config.yaml
d_model: 640
head_dim: 128
vocab_size: 26603
positions: "rope"
attn_scale: 0.0884
bias: "none"
tie_embeddings: false
init: "normal"
lr_mult_o: 0.687
warmup_steps: 0
seq_len: 2048
doc_mask: true
train_tokens: 772600000
MLP neurons of a small language model. Each row is named by its layer, matrix (gate and up: input weights) and neuron, and shows model dimensions 0-191. Each number is 128 + 24 x the weight over its row's rms, rounded and kept within 0 to 255. Numbers have three digits each. A neuron's up and down rows have the sign that makes its largest values positive.
A block is one neuron, or neurons of one layer that tend to fire together. After each block is what it responds to, as a language model described it from the Wikipedia text at the highest values.

L3.gate670:174119147122087157104099115138111130135113144129117122119124154134083157113073108110161142091128169139149137141118150157128142118103186117123097108142137108075123115147103110133153112115116133124128140101093152158141102113136134162127174149120118116099107137114119136127078097107135143132072141145106172146120100117132086168117128146122160140097136129125129117144168134112118117124102121146129130182099125125134077108147118110108111118122143089148112085072096130143124133162141086163123106105121145107160085138115118141129107116108070145155161144112119091103108140143102180112
L3.up670:149135098107136132148142147125131141126125149116083119186130104142105147118099112116151116142094130089124106175150127117118154107146118094143140136150165142135164101136123095124132131192146134148138144110125113152132130129102094123138113170167143119151131108164157119125164112124109101126108134116133151142145104094093123119165131126094103148105105126133142132106121156131150176113138084118112108129145112088143128175107124135159130148103129108122168144070113092157130154101106096146148160140152162103162174165142122128120102124153145102149115105107153088168163121153133158167
L3.gate793:083111128132133130121107145113128163140155152130137121114185090158113137096149088099142148141115127138100128157151117057133123121103152114114114133141151062139150160096113167137125131159152169133113138176119095137139123099106128108161098133098178107123095101138107155153089137129132153127180122080142127104123118081106132164171080163128165134137173132099135126133139162179118152149125127146092110155121105146097127102101129124135119180099102088171125132157111120144063150163178086116123135093138133076123085172118074131129171104111160131151153088084128098138146156110142156142
L3.up793:134140151133149154150131101118139151167117114124127150128177095112130129160162110165126139144122132120144121135109149085108120123137137087132104114093145139106138130123094185146126124084163121131143102124151102145170144119102161114140097130140152100144122144120133131141117124168118122099179128068125135125149115078147137144130129131140126173149154103128126138135155095124088141206147098104125106157088108112108111114147132121148147107083119124156084138110152153109085170120138136154159143125140121134148077157172132126131084120132140134146113130169120115152106152111117149115
L3.gate1045:091135127141153112108158107125104110100112117119109122145137139128118172113101097134126132130123088138156129152166098085102159116137149095131135205160128137124147146126123142132101149155132130129120117140153121113152129145120157114133141137154106112129115089098138117083130118113134121100126151103118123087170116121122157134132121125130117168142152122106099143150161157095103081124128112117134138122105119134156090090115146143178087155075129096138138144171144128122136141188091134128143137164126097139151121143162082129116160075124086109151083109170140106156131050096107131112
L3.up1045:123110112127099103159143144159140133108126111141129148070161102170161127115136121159150165135106129123132130117123137155148146115118131108122115176180131141147148127130089167141117129121158134124127160126122130115127175175091148112132138136113081137132133124118115147120135094131107097142108093095160161116114113135184155138098106129136116116123158135145137134094107140099063114163136148134124140123143112150128120096125163107147118146132126118156113143135145149149127138181159111117113119175175090102140121168116071170136121132137116168169101103141130109115131123133116084101
L3.gate1282:130091096129140125127189135113093121154141111156106124119149118099131131138122135117135142130143133141126112146107112137124065107115155141105114162119146114142152086123159170135126138102093136118074120147134090118124121113130147129118105159114117153130163141129112113128095157122104104107140140125188118132131076125137129115131104146064143125141128149120139127123133145118131152103119151117092124164142119142132124096115124108174110171124090082162144133131135142134085152186090117134144115088124124106147115143118147141153159118107132121135138119154168129148145122173136144120
L3.up1282:119118106139130159126182141105114125134149106113141155114152139099107143154131130103160140124134184104142168142140133138140084063134157134087103162123128151098144148090157211158106126127129152135129141133140076137159127123115120122132114116127179145109166120100153087136131115125100155103091137112152154156159080141128138144134114145089100119131136118110125128119115093111112106104098151127119150094080164161091096125112082159164143176111115105106152113133118170131136115136113121149101068095145142118138132151174110140157143084149108120126155121138159130153103118165124121141
Description: Late table-cell separators

L5.gate99:099133156133070098192095111146144107143157121114171144107115115141146131138116140113097107172116131167131153140096104172138134142127082143096090149127118160091143154131101127176118170123125113097101112137148068132114102137177179111183146121115108115132149090097115102130133172145111149113160157087113105106092135108123096118146119109141128096083146132086140151140108119165146152125155099104123121123126154144132137179136106174130179127094121100141156142121113200113119129118118116162147160168129099124115145136126121141127136128126116163132138151119149111136164144111164101146
L5.up99:126148139123158109140090125167137132092129093124158116106108145124090139138129097088121108140106123138196107133117081162069103111119116153140092095179101140150065169148112148119149136121140103163111121138109115117110132069157141140160112116146159110112140116128083078136107125144100141151129128145163116133154154108161112108148145091114105073142179103093113153121130089131121142106136113127122108145157125118106126167103141134149146153130163201116160130109141156122075130102133118131131080149110114113130143145157169162134118110132154144123137120124140122121114129142133107124
L5.gate742:115089143155132099142117103148137132116144096098133130101121113108096133130142102134103107102114142132179131111147089147134127119137119121140122170184134110113130131098106125087137144113157097140135146184145140113128124140124155147135136092146150092150114133119144105127107120104112119102133103126115115096152161143134136153109106110124113102168143119098092129139092140136189104082104131117094129145119118147105170143128088190153128169145146103129168108128100154131094135134101125123131109157143068151141106143142117150133153145150125140109105162137186118124154139123170118128
L5.up742:101151124169152130129108133158115117128180131104127115148111138128107139161094083134146080127113130138162114137111093162120164096137146131133092115156159133117123156089135144146152166106164121122077096163114111080116187125155132120114148120122172095164161099096117132160137131116118164124146123121106151103112191163181115136117085112138098124089154113121131144126090110126172114099134073136120105121139151127108141166110118129102157124137125107111165157097127207116110102102119079134123121133141114130107133136120113152111147147149135147113145133132160109118103139117150128129
Description: Record and paragraph boundaries

L4.gate328:120137103150074119171137132160151100093167075146137123122174116136156138143178127137098129132137171160130132163147116175152172139127102170135104155114113108123106118132128134128103146130137119139121132127162149163145113114134107124195098112120150151116091118166152125150121128175070125132155073125106148171111107115136134129145132109162156165111131094140142112121115113143121112141128141127131141170155109096117139134107132129135175130144088115107162157114168113117159116111120113146124154127151141102149112117110142109131098140131143108079110122116095145142149119112127188138
L4.up328:147115123135109161146148140166167115107135129109103100154143122148139130121158147130137155146171135121144145127145083170126153144107108177143121138120105107134105104094086164182097149172125134132110138130124136147140095137165129101162143122132142168110098111173092128156133089152113142095154107123105116126106149160151153118143162102152112096128139114120161117098115152125153146171129097132121150166115162128090115164120127117134172136149128135117131130085134140109168161119138145180169135128147149110127154164124174123157136127145114136105118098153149120096128088147090196147
L4.gate762:148147121113166135176165108156091149102116138101056148186147151132180140102135138136119093147105150080141131119090125166183102109111127147153125128161129156099126092120143164158153126161146099086133160125158171122115098118138146144143155135168138115135130098134144148115126147151164167152113125148146151171094101172138122133134156114104165078145168136118105157086101146162167126112140149107143128153143092122104114119117131060127109121113125136144138170102137127109163123119181127133141116087127122116097135103083115128143156129130137113128162122094120119126137142112119139103
L4.up762:159123176159128101135101122127122111132103161147117160142123138144126156166129107114129144169152111111108154139129093147165147101114121114118141094100151141108093140149143129146179098119137144147133169115118071116144094118106146109138103186090100096111117091118135117143174151093120159123201146088140176172113085136149115160118123136099127125162123138160178114119124110118132134156158134156147097173089169133139143117126121101154122179122141081132118151127126123139128109131136147144100161136120126132086129131104118161131151097108153146155119151115124113123134122153087177078
L4.gate921:164131123129116169141135112117123156125090110117145175159140144108127189144102130107118152152176116120094157098106152113142110162140135120118111112161152108144105163115135066108153101120120120122137135130138146160159126129108118118110173155134103116110145109121119105128148114106114139107094157132144137110150115104103180120146061102140122141126139169118175197154140139116131111088130165107126130153076119140100130159152130087140099130167133121153175160150118109127113138124144133131130132117119090130108150105195127204084125088164089114127143097172122124102150118134111106173
L4.up921:110158177096119127143169130112104127118136107099162135112162096102127128130117144113119145114177128157093170137126091140116147136125150119143133135111073140112146184119124138152147116141123128096155098087129143107179074116141133110137132113097148181125204115129121132110143050165096149136125133063102147141118064172114130118076122140159120138121107074125117135110093101114122120126094127093127110110170104110140111103115123126099167117142159069097130143125124148144129105156135138142116171122152179105102143085151137128161164116176134099131156148128152121145148104111110135135
L4.gate1029:107138133138101163120110149150141149135140088155154154144117120117090086117122135111125139160130090128106181153114137131118110154131171149150090178161140149111121128137157183139136098150072115109085090097154145126097042112145114108163166155143168143115126118107101136118150093115145130108130114112162098134097099131092113104128092120132135128144164100132126142135111091147178136159099109147142155129132141114162104149099147149119100185139154117122142069100150106128136152123082118141134125141132133147111119118113104086088095131136163123118092123130176103103114102108149129094
L4.up1029:119149084142134117136132110141138113140176146156169141123113103144148136120132124140120109125163120113106149136144149118115128122113185112128113147134161118181099105149103126142123085180103113131130149112147173134145133143125135103179130164118117055153099124103117121090057151130151121122115110104146085139118114134173154134107128094127123083157129095142135146133143128132105123116078145176141143136169157188091148172104136144159130114119108101133161136138126082094131100156115169159165134116135122098145122128133124104110083151120160110108112085131120083166081073161126183121
L4.gate1093:124148142099147150129132110093140093133162124139141162111140120115151120121147161123138134143127162105150155109147128086149097133111137112097123130111103107124129122074139109155164152127121102137104136086126130120122106107138147166138125134134155097120169106139130129159081123129161106107116133148136136150161151117111132117110124122113126143150151125182140134152099134117155155100176147105141100149154144110122165124145127120108152142149112158133131121149110099112128145106111163143146151146092112116102111135088129126183095104130148142143101137142164122188152118114151152107
L4.up1093:109128120165120110120143148142164157122099110142158143134097145069144125120095099127158099113131151130099136107115163143109097128097104131113144142123146157088121134104132115162142106129110157115115112146137150148165111153148143147159138084138142140128129167136094092126129116152098149147121129116115099165179112192123130134102145126101100146140189112128081120122114120133157164125091111127129144163143115101124135117130153099121140110164131123111147143122141131108127151134112134162155154132162122094115106067118134127151144153174104125155087175116149146153120148102144125122
L4.gate1388:150100148092130163162189109137102136133153135126128152142101091093152105144096085127170130112139118128105142190097144151125151128159160156141155110152135147106144112121088110101120129122116143132102127139096107142085103114117170148155189089157153113153105136124107126141095135110165113143171126145137135134126121096134126129122136143119135126115150085102166184119120131144130163130113149100140157120162093116131099132121135175130114119112140126108145152113127126121104137147134141109096136107096136108160123121109117106132149095130127118051112158105150092129103162124125161145
L4.up1388:149124118108119133137139128137087171165101134125129141130106123123138131123087132144111087061098155135147141127117138097152102101135077084124135106129164166125132101100117136117136152070142112119136123158105138148129174128145147144136148137130158127106076158077086122121124106117116167104126167139118127135196135120113137138121113210147141134100176090133130144134153139144132133123131137112142143134123138115135126138112153115107148131131120110153098138144106132124101132170111107109157139165154159123134127111116121156137111123194098152131123127116127105114144137126071110159
L4.gate1455:122072181138109123143134133120123127158092121157153155144071139107084105108172122134126137165098115112169167135150159116122158141140134175128142156100120121124156100117142146156102118109141128099141171101072152109171104137107138155101132124156130131132109122126164123125125119112087139135130156123125124124169115143097140138161147150148136097105126134082140120102146134131104103145151132120112145151139130093138091159097137154169144144113097126115142147144170137115174123133122156134111140126137115087161110167133142114069115123070118122166122070130166143115125128124114154161
L4.up1455:142099179123122065140137130153134155160108137131120130114119080074108132094163117131139140115102148095136114113160121115155161115110114135139109118102097084098132100138134121109125084146135123118128159160132144112108106121107116094105132101110124169122130092130089162105108115089103097113120127136112138117121157130150105099116142139128150127142166123132137154119083116097131125143111118103157088104130125071147130126085117129115137126123107101113105161098148087168132128110125125181116140117109119096140125150119138128126115130128114106129090137136147137160151149112122119146
L4.gate1643:099150134086189181133130145138172134160137167092122172116110138157163157087091148141087139129107152094136165150140089134115140123124150126113139082101161161129119144089121135122095143112122128123112131121128118094178150142135128112116132175139155151142097093157135131131102103103108098100143154152113068143100134172098115174147134143151140112124102158106145104128108130157157099112134132161126129177133111108118107115105167124173106129142165133102108115134131157139166096146113158118119137134184158157124106126144149125130101087118128188136096089111176117153113135148138157128
L4.up1643:164084151118119183128156138092111136109084173099130131135100148148126104140140129142136105149145109086179165135102070142152159156087111099148095138112123142144100163117147140101119152128124131124159123135164164124124104125149109139108142140127148086119097131080105143155115093128124144152145132143134111145110118148108090127125165129108088131105124124076088139116126128135146112166110124115172118124130124103158129119128143113115115127170142164104142146131156153143153161178174149106140116112153141145121104135101179115083162103145118120127119098138148107155130097134129162137
Description: Table and list separators

L4.gate30:094157100161153124147136134160122120106117147109139143159114146115122091133121112130127147080179120168133098134131141140133098123129131115117097100122126127126115142125096156107133126154157106118143082159114097149100147142148161089136114141121132113120143102087140123156123144137110137164139112104154153141127121118117112153120137126129123116170176121113110096158113124111131137144130105093079110107138126120116103112143179137135173149130102125127132180111092129136125118139091114118070107150123155146136094120115126166166123143152126078096135093119161127144147167098152117152
L4.up30:068182147135154105114128176114125127117130120093164134139129159096152147151096135124095109101145119148133135126101139154167133150158160135162088089144155156131098131128098113159147123114174142153125087104131096118082127105109152123119099129137076087143129126095130127126159102138113128132138121113142130138109123128119122089135132112108085108141181153092136084136117098148147023096110123113077153126110105142126123146101126129123159143145148123185160157104080128072111088150108109127103105107105104091125124149160136154152134139125116124146126150106128119131139132109133093104
L4.gate104:134115192120152133118128140131126144138114073091173159155147142116126137128152123116132078162141121151111089097130134130160131109095147120101158166146147060107092141151148115145133163149143107094181097132087087135122116122094122113167106116113156101139100107135100106122098073160141129103129168127144154139109159149082133081129124148130127152170152150070134146110149148116158098117144127139144126097164157154159147160120105098146106128111125130079166132150158137137135092139141118138145118155106127130189130135112116121136098169136094172113132132135122103146127140111134085096
L4.up104:080122162142115137139165144134118137159138143145129109104125114112126098100168113117103086165133129104120177089162160157126132172137144092128118136109157108123161103138111175110107152127152113099116117100139110125097130132136125146151202089121098099080124123135117111128136164137092118140123164169096182125130109089119118131093149133128163159119110119133152140128126118102159143144106135142103117133169134137092139151138146121167133112082143139067123133122127095126104129161117070077118160138151131126194107141123143125127095162113150114100114120115112072129119152156144143165
L4.gate242:129109129122164123157103075119122160135119134153120121150095141102156121117171134153173122063144135095133146159066119181102081133099128120133103121160163098110121163076139106139143114087108128146144153129119137135086109123094104112115109114192127128173139107120179161141079156121125129152159126099119106125117133117111134195155170148127132111145142111075096107144111107155139119139096129150153092126130127137142139131086112146122110113104136137116155153128148120125127111165073104130141093133134111119151141116122131145125170111123130142116133110180114171126142135114115094101
L4.up242:111093108108119173162140117115107121128128099113106127152150111091067117139135180074124123118102113125114089141155118139091163076150122162132113136126154185143064134112079120143157122116114195127088158121134145113100093163136118149130134184145154124128169107096140131163149147132147113103141097158129119172104148099145115080111141157146111148162111132108149136191152150109102093128152129116063151132154163109133143108125099110109127104118116123095163108121081135127119143142104143152107137119134150132109113138118135135110103153125114125134114109107120139140093098154176147130
L4.gate274:090123163124104152157086143172146143147131098079150113095168152125144136119108146123118110121114110111178093150151115167109137090089102122148130117132113141098127158095099122164170160127170137150093136163152142094115138117142127154144130123114142112133139088124142159139100107170100150105134107167145150124111162118165098141126130092087109108121175144091142119128147131134186082124147098124123148132163141086161164167110130168108153104128133108118136128099101130117080131074109090091098105129135121143139154173115130184110122150119130126125114120133143123071102141172168137101
L4.up274:117176080151079153146119142133104129087087119083179099090069132141133134132120145132121114129129126127154113113097117124180127123147105092167090089138159156132110144115129134173157166140153105095102078132132119066114129130165148136154129109133140100097167130095112114118089136121119162150125131144102131079164142152128113081108136144148114140139173150114095129126113107136162136126101096126123151098126115097151098139101132125163185150124159113162108157116124149130106110100101076113111136136136120140088115164124122133112130109156128119077118129115141120121148153123162144130
L4.gate818:155132127180099105138122142128101122127162113084114098111117168117128142109077117131140134098084147130149153122126128124090112147077107135120101114146133113118116116142160117151089145113169126124160135101173160145115151151145123119155143108140119094125151124106105124124152138138147147113163110120137174126139127130108148155132103143131134102123172090144121135103112117148153170120093118113136158111172119118106190107107137121148169122142168093123131138159099102101136128129109160114100154120161120141137126137066151117122133134137096112149092123158119077138190089106166148157
L4.up818:151151137170127125108136112166113115104138113105127083108128152112122131089155115128136152163148113146123140101129126116106173123112113104164097106175148133148158139147119137143112119102144168157133124151139143148130153149158115123163105163101149134151137142141113127117077120157146107123145157189130153121168169103139114150120121144117132142119163073119113154117117123154113139156124119101124128097159131105098135161072142106156136132170094122098109171110138141139106147097138111117092099115147086133135135136140124104139144129147098118129118125167113108140117165129156139161
L4.gate859:121157113176154143124126133110114100096135112124135140105099154093114161139115129142117057130134136139172150115116106156135152101156101104143095112110124138094114171104121135129174135176162094145124095173122133094081133138147151159109172121157143114129127094112141112134134156107098165112144116090117160135119118094129119125100152113131134129160189151092135132121103115122155075115134087071123134106116107095136131157108119136142188160134112124124156154122115138107106107078094141089075131158157101133132107152122139147142143104131120120118136106121148127138132124138157132116
L4.up859:087154133174145165129128126119116106114153123093104129130119122090145151139096111135109075107121149153158146131116119133117112100132135085141084123129144161077089175099109108154125143126144127137088098164122117108086165104123160146117136100143148102142126107099102134145146142118091156117153127144081144155124162119137088093101104114100098149149172134092142112111117098114139107135123084108126088101147101123100130162075128123102144120140127113113170150095125145094098089102083104113098153115125108135134122124121141180169148160140177125110191106127146147132095118136126130098
L4.gate1337:100138116162162118144104149145134147137139141090125129120117178129129132135103175076133100143070109138166148137132131135113156100122142083107109101156176131104130131090127113119118195147171136105110121133140103133127139099177147164167102099115168098111102117145087153113109154120142138089128113157103136125143171167070089131134074105141105094162150146120179126119125158172180083109110097101148109121165134106110140133141166121134168126148128140114133149116133152124127097126100099105092145124135131118165140132141116157124147123115142132079130132099137118101103134113152142125
L4.up1337:078142119124124135138118146142122149136128127116125118123133144112120129131118116113106123072122130154163116172121156142096142111111137099151105075112168148096147159153109137119120139110124127112136094112131116102124180091178118135128117098090176103169143102108126142117131138151115125139093147102132139134115178142157095128123099103139070115108182131096133149166092143123132115081145132134108110133130138093150139126081131134122176160116097151133127156073113126118124083102073112105104105099120122084173127125131109180121156100125117132071109108127131118135120106104113127140
L4.gate1452:159152111127097118103148113113141151137123078171152095134123102101100056102134108159104131100092100153149093137131163140122112139126147104132112177135160131136128121102112184141093123135144136108158141120161094123120106117148151117101135099116146167137132119141116091150115104150090153100098161136078150095144156102171106125137130119107152145092143108156121146131129152129176125109130108136136135154104159110127157154080144132115128142126114113091142110100147125115127093158140099113148140115148131151164181097119121140134181142135116101138143140172136148078094178105050100162
L4.up1452:118158127121092134167102158142114130150098160147121112089075128133157106114149077193099121064124115155135118127117119116125132150140142106097140099142147116148132134196161099140097123141141127100124115131117165073146138124091099103161130086122151147154129135143126161107128098102141112164165100165105130131144126107098143110153135109137115124118193096130147109156099134132129110119138157129144161162130108139114112183113126105127186115101170122148160125104182096138107089102135113113141113157166142113126110082159193150128126095153112150115095168122184098126122121087133131105
Description: Line and paragraph ends

L3.gate177:154099128163165108140140128159123137088144114128143101067132131138135174100128154152139123145093106104168120128115136138154090129099104107078112150140144065163146125119119115125128133108157149111127079104152114132084149150137129118121097121148136095153143114128104104147077080166161117168127109120139089131152132146125125157152105097149096116140109112199098123169153120166151117156122114122140135114125141159144144129171117154175126129105109131109139183152095156129117137106205100146091112099157119142174147134124122106089106100122137134141129141156168131134104154121121107105
L3.up177:088126139179174136159107125164116184162148179121134107102138142120139148148100117146160094153110107094135143150110118171155143112121123111054132152137180103158135142114144122130127174120133131139086107089099117139132194135124138121135105101133159049141132117100083140115099116135131150174150119103127108146106129140164139144132114095117083132088151120136080096171139104158154110142131081136155120109114131135139150113151119124138156141092120115136165162131135170133119122130142069149090117118130113119146116133128120140103178097124135148135148162171139101133115141136097108056
L3.gate650:120118091156133094124144143142130151123160138138150169093116123091125172113132120146105121145087151125154152121128151185148118119124132124126103098130141098116135114156176128160145144138120172113098116131149125111076134119151097120097149076124143064173157116125123130115138152160114128187148132123123140081129142130210134107110141099119081105144120089128130116093104119168134139116106108110147124127146159071166177132116146101141164089129151129109155142107132116076119143110122109128083116140156139126143165129115148142140070119133119131110133092107118127096125118123135154110
L3.up650:110121138153140133139127131110167136099114172143147141123138133091143105122152122142148123126127090114107133115118125155132142134091107088126103145148159085084130135128142135216142156103123133139117118147111082103101143110154100148135124113156152120138174100104159119158103139149136134115135088123151148081095123127129126086171147128111119097173145059141151138093132123131166142100137087094144120148136122113091120138087129144115159133158151141118141120153120108115089137128091137136160126168106082086135122151099144134105061127132099142071131124138092109125074171129159126098
L3.gate708:088179148152114165143125175110110117108177125098150155145118149131127150110120127140155144127109094172148117132111164127096191123135154096139132131175125084063094135156155146159141117111122131106126129139089147103101123094126119105130101139125104106089115111062122103128142125138100146104115157133123123131146131163146101143133095125102122171106144125125163157114097133098135141140124111122108115127146099090094083150142115098114116156101106119134156142127122085165119089130168095144115118142114157091126084089132117165157130142124171129147119164128170161149170149122168141162
L3.up708:093149109125124176150115167104148131154134143105125128135145128120127154128116139145108148093126098156124157131133132152072143081109112091137134136156140110082087181076183117164145154167117145092085127129143126130127143130123104103134087167116091128100100077124116146160143129125098155131145139146110158141120143173151143108107135103135102115148141098125134112109120102109163135132143094099114147127148097141070118126093093162147130127133122116134155127073135144153140113151112115121110122143108126104170106096126097140158119163077167143166122116118128160115139166161158149090
L3.gate913:117150143115122150135124121146116126094154164151105087073117087082119078153145114129141115124105119102137127152161082154090164140129124140132117164085128126105142111129102136125141140112137123133125174147120149122123143104170116148102124118141154129100116120159119128100155128141132129146115128152100140122144129111163141184112131088147146148157154140125128145126147146148150174176098090123133119121156140115100112129155127168121084093114136132065070112093113137112106113141142149107097128141104081145083114153152084144067104134129179143100142118105138151132134162108095158143
L3.up913:098125091114115116132144108141140095095129098116122122133159113181112087093119100144115136112121133164150151139151093147149134125151132139103094088151131139125168129124142083172142126080181128114110093102123136138137116143140121078121158114127139112160072098152131130163137096117106160107117123136138100144113153130115135177142121123148137125094167116082173125152133112119140173116134127098096057152148143163119133146119132089120106145095147133102077149125083135092163107128131178101136108140089120130152081093128112168122130101123111126131120117147113105137126121157129109131
Description: Paragraph-ending punctuation

L5.gate777:149146126158111133152158108135129097147148138152113123129203141158148133080128109172126146127152166094124148182155122144168134123082101165096128149106105146099151091119150102135110143138095121146097107137139119110151127133116160146183151135099129106130116155165110128143122108159073109142121106096117114132130096139102083162167156138105145121096162085174128111115136127117128128129110120132126147190127108141105136102131053094145145125148155130146120183134112188145158137135103090123149105154147153144125121158125101148172140092142159107106138093149142131126187148106104176134
L5.up777:120148158139128150105147134161100150140107132114159124170110117111123111080130126142132114168137142118168119171140089113084151146110145144116129132138092139141111097108096131215148115160106166120133174176116122096144110135127148150153153130099128155111130101130119162145071142119125103119132095146133121140161102141104119162113144152132127097096139114168111123108165154146105124137125125138146096166090158098108099163129090116149125131091176150152090132134095139126125136106111168114135136120123158106128102122135141129144129137101131177118107135114136122122130115163099162153
L5.gate1326:120171129121120132131125145116195136106130137122155154150117099128153133130143116119162105141114152106126134134151140133096186158135136177117088162093081094126088123118162144148153115111121091133151172119118117142098111122179071125120145135125076114133141125145074143152128144137155117090114106136088129130164117107114071143107127139139137134110095129116134129140171157146098110159112116139161146131136102154139119123109109119084156111133082143120114139106165135135125135085110126126128098084148108127140152152135123129109081167155086076147126080104138137137118092089110097145
L5.up1326:114122147149138111142160142176139109120100112141145109146102154124178094107174136104093089098086178159138154168096123123124180153105077099154157110130135118101082122121126127134083133137129074083137105147123137119159128154121154138148142114125116132141128149128141123081134132144152118094140120163090109148066147133132131138134170132173179132166166075119128171138146142151145162142106127131095141133146139143104154130106119126107115143106144071117135125167136108129138073188123131130169137160149095128134083136132101174096154129118094147167112167124133146115110089145129111099
Description: Table column separators